config = dict(
    vocab_size=8192,
    parallel_block=False,
    lr_mult_down=2.0,
    max_seq_len=384,
)
MLP neurons of a small language model. Each row is named by its layer, matrix (down: output weights) and neuron, and shows model dimensions 368-495. Each number is 128 + 32 x the weight over its row's rms, rounded and kept within 0 to 255. Numbers have three digits each. A neuron's up and down rows have the sign that makes its largest values positive.
A block is one neuron, or neurons of one layer that tend to fire together. After each block is what it responds to, as a language model described it from the Wikipedia text at the highest values.

L4.down130:112107185099096127206128065195189092115104174130152107133103143084113135103118200124128076096153182139099143101117070077087150115127171185110105137138074148169114105141105119148123189090206115093150097158115160161130112124154129076127127139108111131083164117127114160125143131130099040176150064125148086112135115165145071164126141077167083158092219125131141162108130134141108119127158
L4.down436:136112155129200161134088141172185101127110178130141110172129165156174173155147068133062179132067141108121213123103146112128111173133140138181055103200145084158160055093150093120089175098125121142120105168158115131110073130145152198085116072125138118092089167116107135123111138142153110174155116085105125113126119130106136116188126117120154101068092088117128173118092088146114058132134
L4.down597:133118153147101115138085208096092121162122153128094161137119130140109096142125134150133146113063156089111198105142138105139088116095127136160098086098124129134099160123096118075090171107087128092105106117188179164146132134117093099132118148172140125141162122162134116087148086107131123115134103117089127174110144071149108125117105079114158143162199176130177119107087079090145085113179
L4.down800:133096138110146145125167075123140151135082111157134119118108157131142122097091095148082128120165145134103113161152073135123072116158177111162169166095155153087116109120116106080121167153109144066154133131090107097111121120129148118100110113129175156156182092130136128134155146118097077122160050106132100105133117181104201112010128146171110127123167131108130185150163115094105105059117
L4.down1001:171114120096167138109091122096157154107092152091152154185156115200119087153155119101153118107202121162105154164159122082164116120209162101124180117110147095142087157121152127149144117168135141160139140062130078134151085134143136138045167052165137114110096076163158168120160119085137163108116139092090092173136151073189089151173124088138107104172128128181082104103060094108225092144112
L4.down1783:108110089123145095045166112138136127095090126100135094165124137125144120088209117105059192086080111182116139110152110121120080173145123147112163156104140092091156124105145127155071128072155146107116163086175152109115086139139104123129065070125172116179107111174096142139059143147179177113112131078192134140063110115126122152069109192164122100125120108097138128145117085142175147154115
L4.down1817:152125117159098110110077154112148153149108146127129165145137128083132099132114099129074158073136146163103127170135114122140058115196100104170142134139088123173072122175131056056125052136117146145112128072120164111144137135149100151131151191137140152147180104125160136109205138114140071140150118145094179131097128123118132138179123127180169125123115147111126179103133144131085163142144
L4.down1858:083186165074180137174096162144130130121097124111153142085165135102128072097124146148103110115144120110107120117110094130142131092146126117113142100128125113089140139159152089144173165124127137102145108156160115158133107145117167138118075134076141127189131110097166113142122114126114044128134089090106094089147087139139114152082112064090112123175166124110079165113139057082136175110156
Responds to: Date-introducing prepositions

L6.down452:129095141107093067138094212145104159143143140135131069072136119122126117146159133154160159153106127120130138153105105125101061145077127118115169068132181132113131131119140140124111156135147151104144120082106111100198161148150126120153078167131126090128144119153110094080110166162109114201214101123117106163113132154167106144120127134163126187107150146099075091137174120136092117150107
L6.down1053:143119104187146109158068147138116130205121126140099164140163103086088114161108129162111139063083154156088083110113144137105131132118175128176161133158109102099125118118114137110185092151128165175115158103130132116185159188194083165164122139041101114129149145099099130126056135172140086118144159131146126091108108113068087189175133106191162109126085031157075100079177126131199131183132
L6.down1545:089108157154113117095121119110139103088161100146170130114139130102129175086048167193105091120048082135142105174110090144121034122127104123115159053113106125088148155158108093141130161101122143107130151112123143110138189095139113149107124121140139136145084107103144115115141140134134178125164142142148055131127092178193143190154121181156145133139163180114130149134181080147105115102193
L6.down1707:173115164127088109142124119129098108144183153110093171070159134079106120127136112153124192157142092113152127108077154083085137115090151118055133152103137135156096098150123117132171117112128082058082163165145162160198126211118166048162099151130132162117106103097097116184126151127132171104160093116103071049138107124141097129148140142122117134158101141157125126089126075114105126110163
Responds to: Preposition "in" before dates

L6.down11:088129110078128138103114146114118122140168128102117099104114095141133015148056120138162138136144117149076158137085153113125160145181110138096154207153063109224090156142109155086107162152122101099075191122152077121074128148139136180183176164108155096083127068169168114102082125099099128147180167125134101082115148124097079131131074199142114126174135151112109186174168098131138123195089
L6.down406:094114083140120120165140123142117139140056068122148102116123092107100112101158078149105124146142070180121199177120118117099114129112107113087122170104202048160183186166075181124123152182136140099086166118133079144080096151139153166121140146092143096100171153084109106108111091104155180117118131183077126187094091207188070109149141063126144144099161162173140159132128144106088099166130
L6.down908:117127183123157081152102177153125136135108114097129114165108132126076110107195142153131146211151126120170113085187130131142117117150152148077124168179122123150117134128156092104114193158175120138087090145098160146121053182159103138154153169123103123130144149167127156094146089146064148139154112122118138161086103161123138110114100096153166139078176118168142116083114106171126122100166
L6.down955:155124123126103121151147200121088155143137146062117113099133094121091150160116145131112148163109138116123125097234150114176123120150120116069159154160084126105174180175143106058092103137162118064149140112093107136133126146087130122097077130103130163079110123133127101172124128036131115129051103117082149075083112150127141133138145152144085110132099121118143138099082108082101108141188
Responds to: Digits in quantities

L2.down1021:181171106158169164154054116175097108143113119127138146063123149131135134148066146110048041125130118132146146138114144121120049129170114165146143130162210151093160165136148112130175163096139161119085083109106144138125143136127105122121099133097125133136059096131157069152138125098120160099125137129130092143125095094123141116181173145122100134117110092140146093150164116164161058162088
L2.down1213:113132110144139099090109137098173178178145164137163115180110130094137115152067120120134162147139143092085147185067165104154075154127154201157122108132116104123165149111123065102173106076180113085129146159157132142118122135117136106079095107142012094105109144174130126195110128114144088099096036111116083139143135086092114142065154155158121100120194174123121170073116100147114167161152
Responds to: Main verb after subject

L6.down179:078184115066114120125059126094144199118117100146102124096139136122130088140135076118028142172162127134159104133149139104117086151148142180127118140109193101124104130150063117045130185138163107126130214123087135176138159060165146106141138131130117070057125143087072103113091060165140130110133105075187074100119150130078121100084164157153105118102101120144111128114127148107117085109095
L6.down258:159067148172093125161137162118128105177109195150098132074162215080135086179093114082059117110127148125087152154165184114072152102153100124131093074107148151109111121108116092133146128142180076059109134131094131121099133146117132129178113185123044073073137078108174153207139151089137059127081162189095112123120127162176109136096131106157136106106098101117125085062098144140136142097100
L6.down476:156149149104092117114147121106148126137114057140079193074121149106140141139128108176146142183111177109144159152091150126147135193101173133160128149097147083163144117172146153111145083163127144110131141166170126153120081121184165095107100144072114142200092141152101133157140169106095103167205124100103106101195152141147117127110116119167076178125122095142041135089108149108096167158158
L6.down966:151133075087079131195140130127103155143132110162121165145174108142083082176072103121087152090092108138130148167143143133122174180134216085094141083122127100091098099137153082114189132178141078104146154153158125134127199136163105161119136139122133128112131164145158208152136094125126071104114116144114150094134144123126173140172141165140059040146118086096164120136090059072099141121122
Responds to: List-introducing boundaries

L4.down191:132139191123143099102111131121128126118056172134080140152103101155125039161140095130090091180132132116147176105146141083137120133189107110137124190140107140119150120077096107122073148085169066063134136081122134102140157163092108117091108100180141137093108087180165117175100120137131130140083030103112109118083110140176175113184116091204157115093136116144150082138119120113150148138100
L4.down213:107150211072134130196103122151193138068162195143105076100083143101144072151093142124170165166144133137132118108166132146104095119118146143159139153175127127129143083107101126167122099145125146182121124101071088137186104125128104134178143144152095143113162169104112124139098124078169074125160122109125105119077079086119115159101127132135095163183108130155167144038189160139136136156111
L4.down484:135081167141128137082140110120147150203128059114099154099162165108039091162072117158143160123155087182131153135172195107104089152184121073131188127115127077142136134064138084118114115141105168107060155146131124157129157158119131123149152028092151107133157092097081091100158100134152123113058136108154147129110142139119136167093142117143112113130131152138127166175135128137178117130053
L4.down553:098115179107073111096108060125144153187103148140106110114104136161094099074122079141141150111135163145170154108088132119135098161101096099150135094145115120082066153123173120078146169149134178152093085109126089117181141139120102139124119146081077161108169158133111140129151112182096125095150108149143138112089101158171114149146039066112158167136123085120091166138119153107145139103127
L4.down704:143148107072114139164156107085205089128124135076139146119130092123158144165128129138150138085156110131115148132060093179139088122149169103123125166182137092177123069100159162226187092129138116119132083118109101062130123100063160178130141139092119131060127178089140151141090036131142131177199122126081124154104119114101125113155102153089152138166060092120111106147146169158151188187149
L4.down919:178067097121120118083104119090074133103131084124103072110132128103174121093107127131120156202139154119117110118141085151125131155146128085130139156121162139150143138155100123120118156169160121089079127145094089103087072118105151154133155187088146135144135072188093117166164082097093068154151095130092125122108143203086156122150109167135108171116101049185137084145090139077112153083122
L4.down1635:114127150068130119164158108150152128151118110098119109173067109125119163157125059128081154112127173148177134136095105172139140138116171211125179113111155159134101188157124148177086119117144117100120105158095129126104131142062188125082125186112155111140151150147100140153142178102179148081165144149106103138142121135133107181118119121099144114144173121140169126074103117100081143108118
L4.down1869:104102191090103161141115141152186151156141138165088123129150153086160126120182140057057113083168138133152090136070102096107126134121199128138071157094106133163125201142100108123157115157140109087164167113144183154150121143117067115103104114151126072108097171121149118173124046104066061135110105091100077097066128174114117141134068140156204158129141134109163117151146064214191143106093
Responds to: Parentage in biographies

L2.down602:122109098161186153156071112107144149172071127142157177134179137060146128150149129156172130136073139171121173138154148107170127127125133127131092202149195149168107152176109145132160129139147169118169141104121106074075152123103134172143210157119103144144133203173113102172130114169131100142168134156126121133077111155116165134145172138106122136122109158140169103122153149119155161115146
L2.down882:083173057167149097123130133090169070131140131116115111121121090160134137178139090144176156110130134145139149118116163109133125159140151149137076148133181148114158138160076133146108102122147046181135123180189065111136168069084184113170097150104131145086168092146075058113150084185123149121141078075089163066113171126148123163130150142147131132130096100103105127152168157087098128165100
Responds to: Possessive apostrophe

L4.down262:080133118119157137087164130123214137096128139099138157069100149085151111117109091111168134134082124119135163145084198080116170149152116121164182126145105113115098088132144075143134173116093155111101158181113147131129166126068136117131087127147109154162169158137088130088098094172109151139131182113162143088114098078194101138142158113126165174095148085185127103141112149147136100164143
L4.down550:151211149128090102126100160120159071191159059132098094041103101175133166147170166127123132104114130155129128112133116189176141098132194110105134132066167106184123103157117120147095131119089149142092117106121115150089151124049162145061170154174112137089124111109115170170188145139182116134165105115132098148117158123104090069116136088174135157129090133120113108106128205138151186137106
L4.down1131:090081125243079104167075168145070165175109145142158148132116094053191104134175085123132078199114185077103052114130126153118184108116176093174076164103111182135169079097105076071135147132051148112090154121121149151160145123164105105156129126097088151158124125088073173182104136085107088079095087105133100105151160118152141168125104091076100121126177110138139144097113132143078098121132
L4.down1153:137157111161168115123124153104130132072107177087087163148138138200116124146141121083075128131179115111159140143162120149138140119134115102142133065174116124094085138204095123086108093144104157152113144136151139167164102123123035144148095128139103084148128172135081133109153116119116093136117180116058153161123133180111148170151097129117154101121144059122109121164105106156152117101109
L4.down1443:121077129161175102102134098115126117168138201146123164136133113162116151154126154173080072123147105111137073171178095181114141125142074136136108132191174130114151151147108126100122103053150165172119138180085106108069113153148130086167131095138113126134110115106096191087102087142086114116053175137151149151125188136116180127087116123098163179127111175110145111129143091150177087097109
L4.down1456:135130158071173105152168119078082108141165124130159145150094070093130091176132100116087178164141096156172107168148141150109142147118199129120150103130114096122119134106120192125153119138124094133149137087173131122119127115119157087105072085164054116188134133126120117060133086137137141118125106131120137177170088090100097162120092080097111077160126127041091124057122096144091101140065
L4.down2005:137142128097142161148158144123163094163139141123098110093097170155092217149145127092136134114125125144153138124142174149143120153104094169152100152140082099161183153146069128143110097157195086144133123098100109127088111228111115138094162103096145115108151137122151126151131191112130113182160136125123093168107141105158166099168152126172099157148075095096090141118103192075135106093107
L4.down2022:203091097118132134179096171138122134115078060141099183084175131110127080156128117128100197130127114102146148056125137186127176118147123157096204106102166117116156120121141113152166075122149092158041128132143150106156131113148092083153133138108143108158093069174140134099138096106179099071097145099111123076170176168116156116087177104155103143161145123136084132103139124131105135134093
Responds to: Possessive 's marker

L2.down1756:093117082129150147142104145124090119176125155082097132127162144130090160164092121157157126134136142113167121130125131085106040138062105127126143110126140144108160106053158143164152104112145144161115156111120190138142147170086070133095091124117183073118125157198083103098134149141186090073166096185104113136144158081167127096122098119197108128175097141134085136075128147197104101071131
L2.down2020:147106097138121177142087071196157139139124134165117104100147090131135141184103128110115080130140148160126105114138115168133180147123096123111114145087146145059116114120129133153168107090152101083132217083114122124123167193102114173120099101121119157171115139096147131125121139072141175106152151137191148091150139148140139142172199125151168162131112137142203188139177171163119090176117
Responds to: Mid-word capitals in names

L4.down78:137081072166208122123129110178139142162158138162172135134111123121155150163132162162154190148142122173112085129135082111148175162145178172135126158102155110124112097104136100131149104095120130115079155076109175130117107070148119163188109131116113140130106070109118126097101083155110098144101188111159083142145097147112154155106115124173155118129150181156198122139117158102178085146083
L4.down238:095123153153086125156149079104183103167121114129067130041180138119147101117175121095130112134085156097146172191160175127158116115159099135103105143079123146049155136160099159095174145077159146136169147140107113197113079084147089182188148141148141121137110038140101116131056158079171114138111117147063156114107124110176125122192155116151094111072083156132083091109118134194106095154125
L4.down435:166150147156114093147185128082061112141124122108132137176126142135119155102162119145118131162109166108127058142073157095089126158124141103150158145170094134148120094170154120083061085179076093117167109112160089103121110092100085162140100124119103144077192096126125153132097148156160215192136142156115104113166092149168108177159150114129145095102086102071178074100159115134132144144117
L4.down605:097145118094088181193157134123092105132126153153139129102114145100150130089094122127140129136133117164161088098090110134172068155092119149127103141094128143098058154065079116136089130172155134105124163147145077180120065148132155119114153161163175202075098101188157136118099128107092114144086153123066172139162077099126126120092079140145110141100118130138134129186130088127129156119144
L4.down1079:155105131142107170157167069115127130109078159149124167127114105162131164104125161162160123097106070163100113121155071108097106090166150115089132078110126123115051139131137188153149097128147115100144149125087098098179146149024145132095149097148111087131126123136121116124091177124107130145100150128162166094139069110188137065168113116153132105077143103093118121093146108114153095088147
L4.down1179:152153122071124104079115140170186131164085125157179028103100152102113167113128131097203156166152122129115210114113191146106137162084113162127173098118110067095143109113184219125106143146158104122144162128081120104098237115126139158132114105154113036168146114106117161159132147076142130157103120071135163105125156128136116165184152180141096114171157134111086104117137102090100157092062
L4.down1557:125219161107145134137121089157154137167113091185118107104103103151172146148183138104129212083153103045096159148177167155150078122165161150129112148139162159119096154188151123107054066060067128137165078143112129108200198095027110107121164173074157126178142229094165160142083063103126080076181134166098135097170048145157147196144158092131151130173179114124115099124167215111129107115123
L4.down1755:173136138083142110189134177085111098107106134106129130093074147113119035132155154131144086106147141110116118091136066226080128095186126107062137117077116172098119125137056192112145112131130105107125146127122116109081122072071165119176093152145037150118197128105166117160098113154149143194112141102104124116158161086112165096084146105165152153070158112079126097153139132141101090146154
Responds to: Infobox "Website" colon

L4.down694:137083163149090171118079118173122119131169116130123134062157129128111123098058065064097078094183101148105197155124113150097134121093176101142147134124101145101168078105144092089144151166130143127137040142105100127129171147163106082133116166093119131135098134173092124154051106119111190099135140058117148141124146193136052203122181223074130112184084130096117153108165179089127090082165
L4.down740:138094147102151123151143062102106159144148102108047075126158090110129140076184102140139146093114115188139123126117133083132161150100077129116206166169132115071132131096109102089140130145101068124130061105060184193135128112167127114071081214177152098187112123190165114089082155064205161131146166066053181086098156122138115216178126136156176155081159119125103149066124142152135096128117
L4.down787:106066127090125118140121146141075112087120113119204124060152107176107167126154162138136077170189139125151163171103050149187136138102061078136090183156183140109104128138126179122101113158136186111170174050079135152088173129099075110104131143138166084136090073122197063115112082181123173086076176166145068111100063171159078103193123099135126166106154135110183153149134167092137132082102
L4.down1118:107139154115176144158163161152123139148183193090117112159134166111081111177127147134143102153117136174100124143103128136099111066183123062151092132066197114119147228102146101134081140142116137116151167091121165116104163025109188149113069063140167125097110107131105106092099161161153143119175123162087112153099081174155110149120089121105157136121161123100135094096147140110048132134112
L4.down1296:150119143123124142171154108125113072117141120150159106104139169150096130065139127176190101090137104126077125084125108139079139078099112146129140134139144144064121165131178180071120127124092164126072196117145160136107202119146107171174142135104122129119167090172158152146125084072109144098022070158106125121080107066126135164138115143110148106149172130195161182125131166098096151146099
L4.down1524:100067108136186134140126157118143166193080159155051097119139100114136143092105081144078133151134170150117105154091157105183111170104157178142112168120111085104179185089128105131189084074152114139232103137159144125197104146168113135159128178104144059107130111169154142143140134093113073107101095100180152139104149147150100119084132146125063123106097096186154097108135128094157086154120
L4.down1921:126090110172118108087143138171118099120133028105122114080137114172133140075159088098154155163065123089149137138184138061158156116142168126175093159118091090090141175120098109165153170124126130101103121136082127157108098101102177118091118144098099122148118159177131074199140150083134121120146139073071100102137091157160178168055097087135118147168143096017164091140101096125115123171136
L4.down2040:128094112057119139107135162109078081099092083081143124120122131113131080170096030152109150065127087129134096095088125131120154081145102089160125128131155171143139130059181144156121117112139166137178125165120069196093068162101040118105090140150098141167114143173225084111092140142114103155142117144147120144146155148061119126098168174174187129094118092107126073129119147086129152135137
Responds to: Leading digits in numbers

L2.down1552:088140136140143176101133144122102118127139096135143121122110150157083123130136125175082140152149079123108163145062198064121147136179110062182119122173143152084114113094137172111087063110120119116122071154145149120143103163149113048093148142115105092101155123111146077118051144148171093190109119146174139183166099097153137175146100140184121124069129124078102162114151127107131131123137
L2.down1926:120148139153131187131156099152127146106143080150161140120190126187138131129118167133116130093118132151134152122095179153100132121097137060138159119140111176164163163147126157065108128140110101093081102135143190111101138151135133100144144142130134125146148105144161103118115118112126147108210168108142116152096152169098096168090149143123123091135111133053143180081106146158136149164106
Responds to: Number range connectors

L6.down305:214107141121141121102136081113152116162066120089103101083161130078181119125104068066112130141102133157130152169090098123139109084098119126108108118116145114132116148154162144115181145138154122102123160114096121113140140126162124135216168119139113165125132212129086117122117149120138120129115137139065140097147072078154148167190096144108131125114126090112127127076149165082099154100111
L6.down432:110118080143143150112161124137107134135102104149134155050117131145134122103086126146125139130194103136160169141135124101104166151167103066132128148151141097113136130151079113161125145152163155074075171168091197136166148073125125093207112125131133149114087163104091110120121162130128120055085115147102117147099141106137090216119129170118080117124144138097135149056138115127075113097111
L6.down627:152079099185152152178156094116123149167129157121183132105164108159093144110135179131158136135170063156100085080117093148128140144164119128061163141113126085172152106087109107196084157142095117146150121108150110120130129165098145111168119153104096143137116180167115163147111045174169145083102159133111172116112157131078133075155128132184075109145065107119117134180119155111056116132161
L6.down699:185129155126153159132109146138090144185136077057069126080123063170140161168086152123133122086080112136125122175129122134192073061153161129114141184163107129151086154050149124136195148115094083135137118117112131103141142137153136166164132109117228121200101203124110145131129182134154164197134108116129161136186113145097135110135118153108155155155184043140106117131143112152135129109107
Responds to: Words just before dates

L6.down561:130139069114103128085130159047114083121139092114057133056071123159171111152153118054135129142174145181151134127097148138140117080167173157117117159151175114133202127127138078132147107153107053115136150148118143138097151149121146130117116131154111130167110120127105102113114162113147099133130152135072128159110135149157105094159105090109075144092127112126136143162165144127129103142149
L6.down723:119150103142146121140078126144086111170133165119174112166132129079155096119134211143129118142143117160100126138128077110112157102116164096077145120174110175115133128097084088075137148134081088129112151159113111127132167149171166071141125143145117092119127123123116155087084124114171140118147142130074072138164119124153139118160113109093105104174077113123117156114167153121122104177108
L6.down1685:124102149124210139141117161182028069115115148123064126131144085161123152131141066110070125116191151102127191132148141082153142077118170088151105121087187181139130194089129093164152125169136149110085067069148159110182145131131115092126123110146072166103135133160111112186177102131110156125146122141135072117109175208127094106184102147143079111099157124036146158127158137132115095137123
L6.down1956:150151163172147157140098157143141135127155120152085089115121184144097147073084123129116153142149094163131082204101137110159124082153193117119134126144066133133136123127146132077092143114160149134155094200130135116061156044119118073092102070124161135147160101120106142137107133168117155139112155110191132207084143191123086140099155139095095164112121188086105118159157163088106099172104
Responds to: Mid-number digits

L2.down1158:114125094099168156158156107131129086174110096168113148103082148118182082118220110097104105081128144149107115103144157086150149136110120143104121119108126145130142150107149104144199129169141157136129126110201092117110078089129158129112138128039186101153080099150118141060052103178106072140141172167137099100127105112130120177127148131159131112132124146096097153135121121061154158110110
L2.down1707:131079041140173119110110106159179116110090134128127076137168141118128184153145131159141150159108080145108162099190117051106129104157147138128195116098130092137141122139197103134099143156175120115095145128084140139123134124148106159058167167137096128124105107119180062075175171045140177121171107103129133133134119108126119177208139094098128178173211161108109130138112133142078092131092
Responds to: Function word after names

L6.down51:097081096134172137113121117112165164110152164136107125114110123104126133202137165139133165132078156113105155100152125148134212127139139151161129142164146180184138191153082140153150148163122042104161130168104141162178070148082106138168175160101091141106130115082097083132129136083164109153175137070139181119104139121104113169131060148160122122139084147093154129096095118121177124130080
L6.down357:108130199131105158149090128094173122152149098152159076085154165102152138168159186122154110096156109152143147141127103135112132119133122119115150140102151125066139114061130121127112152181124109150086125143124216130122151136088131177102133117122130162087092117157150085148156176145150116140221163048188128149070100134133132106075120132112083088127101077126144103145131099187152140158116
L6.down1027:124147153116106096082148099120079131152113130153138155134130168092152145063137126171147169086123154097135140124141170123200127101116081106128123082123146134110113058094143143152134073197136111121169126110169059165163110166087132158133142191145108109134069127115046114160130087102115179104103136149169169148203140123167089132132109130118150108144143120090162120130143138155066111092075
L6.down1193:106189097058133106143156132091184136144141123111115134112125127091151155166113227155129145139087127157099178099127117150098098073151120103094116151128096137114130108124104113170122198127092120175136135162178075157109157134089171142125136109147175183084133158211102083109145083092119105071116130115146137114150075130097131123178090189086096088076097170126166120122147203132132169084132
Responds to: Possessive markers

L6.down134:110173149106138154129185142122065109145139129174108081145111066141117157098143126140115108154150144100106108142156169101168094145143159105095178167222169099113072103127120088149094143150150147148127143122126077134106122094108155145133157137111172125172094126183121134155177150102078133136141149084160118110118096137124141163136147156090102160121166081109141146094165091089168141156119
L6.down1354:160116012112137090190128147091131145131103153161124075118134120084155148055097145091130199124132164129150104100118170075138153113136171127090133197143138180149101125143100147133125152179134129117161118157096171108127136142115136145138091106117092175154146086142115137102104151187128097080074061115073092094150150125142157149146160124097103151127001130082115160117170133078165141089133
L6.down1628:169161135053110104158084123117115140124122103167052133087098092142149137148150118100067106100118094140088167113156119122123111191135147102116118112149157148147103071151137144132137132102111132157102082128120148151151119135109188123189123102151106199106106173146116101085105168110092173109169106103128137090142148123113077060108114157107097180076115117126123133110104208129138126145127
L6.down1969:113092184173113138109144079124133119096152094105119120095078095174069082181135089132150080126151154100124086130171151096103136094150161137148121136180121081085116155147128092071121067095102157128057147140155132124155148098201149096135106127120176118133131087084102123116134164129136121115097091148102171092110146133138140139153020136119139189103090112139121119044149118137141123130112
Responds to: Dotted abbreviation letters

L4.down160:135145193149098144115136219125123075167111165108120174124070075111085124163096070144147134097074161220145152160123110127090124164147109099122086141167127029159127166104205135114144102159142091114092083157082090133190163204095156136078141053162124147150105115114111175116119122123095131156116100139118149179065152092139115131110115100085133127169084147066171134080122090102173105186131
L4.down225:101124179113134126159121133171156110133110153060127091113105162173117154119125119154100134091085146134147164071143140159129074120141116106130170076124082108069117169133101132132100141137153099102140148116177081144160161113157013110099118182119129108119110140150144144109106152171142087134165116091053120098142142097187117102131184119166138136077110102129109143142096132080117129117177
L4.down546:125188149110025079146102130085105124085173125167097164125081113165131068071110174135086156096087134163109141110134113087111164156130121187151089110102160128124213172088107127208151115149156168168126107146146162078178082174124094140117172125202116149124197117123113118078175158139206131127143097135133117080105114111125101152101060129131166101119100127155098133118153189119115137084216
L4.down671:180085168058119090124123113051110159100069138166110100166146153123157087122121115172131164112162134102140124154212126111105114134195147181134119115160165133145140149183123130137151134183159144135159157131129121106157145175079093114119106105115092054082134103110092118170154141106121061162161099098177161093146109130119109139116144148101189179163090112106167103104108167130147121167103
L4.down868:158145130072077081102149120084062126077074110134166153127107117161104079144054097142148135145144120139112110137152169114117175175134093101141123065081077103103160142103129115050158127114133090150083080155165164116116123158151156115140142139129148162116094043109084144067099176108144109132112094174156198101184138151112142090139159155146186152119110137083135081136141134125163149097132
L4.down1046:150126162157118104102123098099065141094145121146154150121104090133166182100113170126109099112122119091145124125104048129095115137164099067106129134130175084195157151149123127088111130098086097113125146129046121162179205167108142120086107141143081149099146096097122106139127078168131066123127106117116154101091130135138110086093095089162131146104099157121129114152156142132113201173125
L4.down1207:102126102148104096074073140168191140113078128143104130134157112180063133104100107146161106023139141099103061118158094081111123125113109110137038086113149110153101106120158179148162129191127127121146152127147048132127153150137196147174142143165129115169140138098072111147114148144120109153072096100158130107096120100126177170133124077097078121102100137114120170167142097153166088115141
L4.down1322:215182168079164097124152104197123118095118151117128055090169134070136120111120145135125158114063112190071104171151115178157139094131182163107131095162165042098142176154145082161076155129150139158121097109099104058094110141139096119096151119145099109141197180130104189151077109169108093147105094150095155093076055133118172121141164179158111121134140169088146106128122092104131129093090
Responds to: Mid-abbreviation and mid-name pieces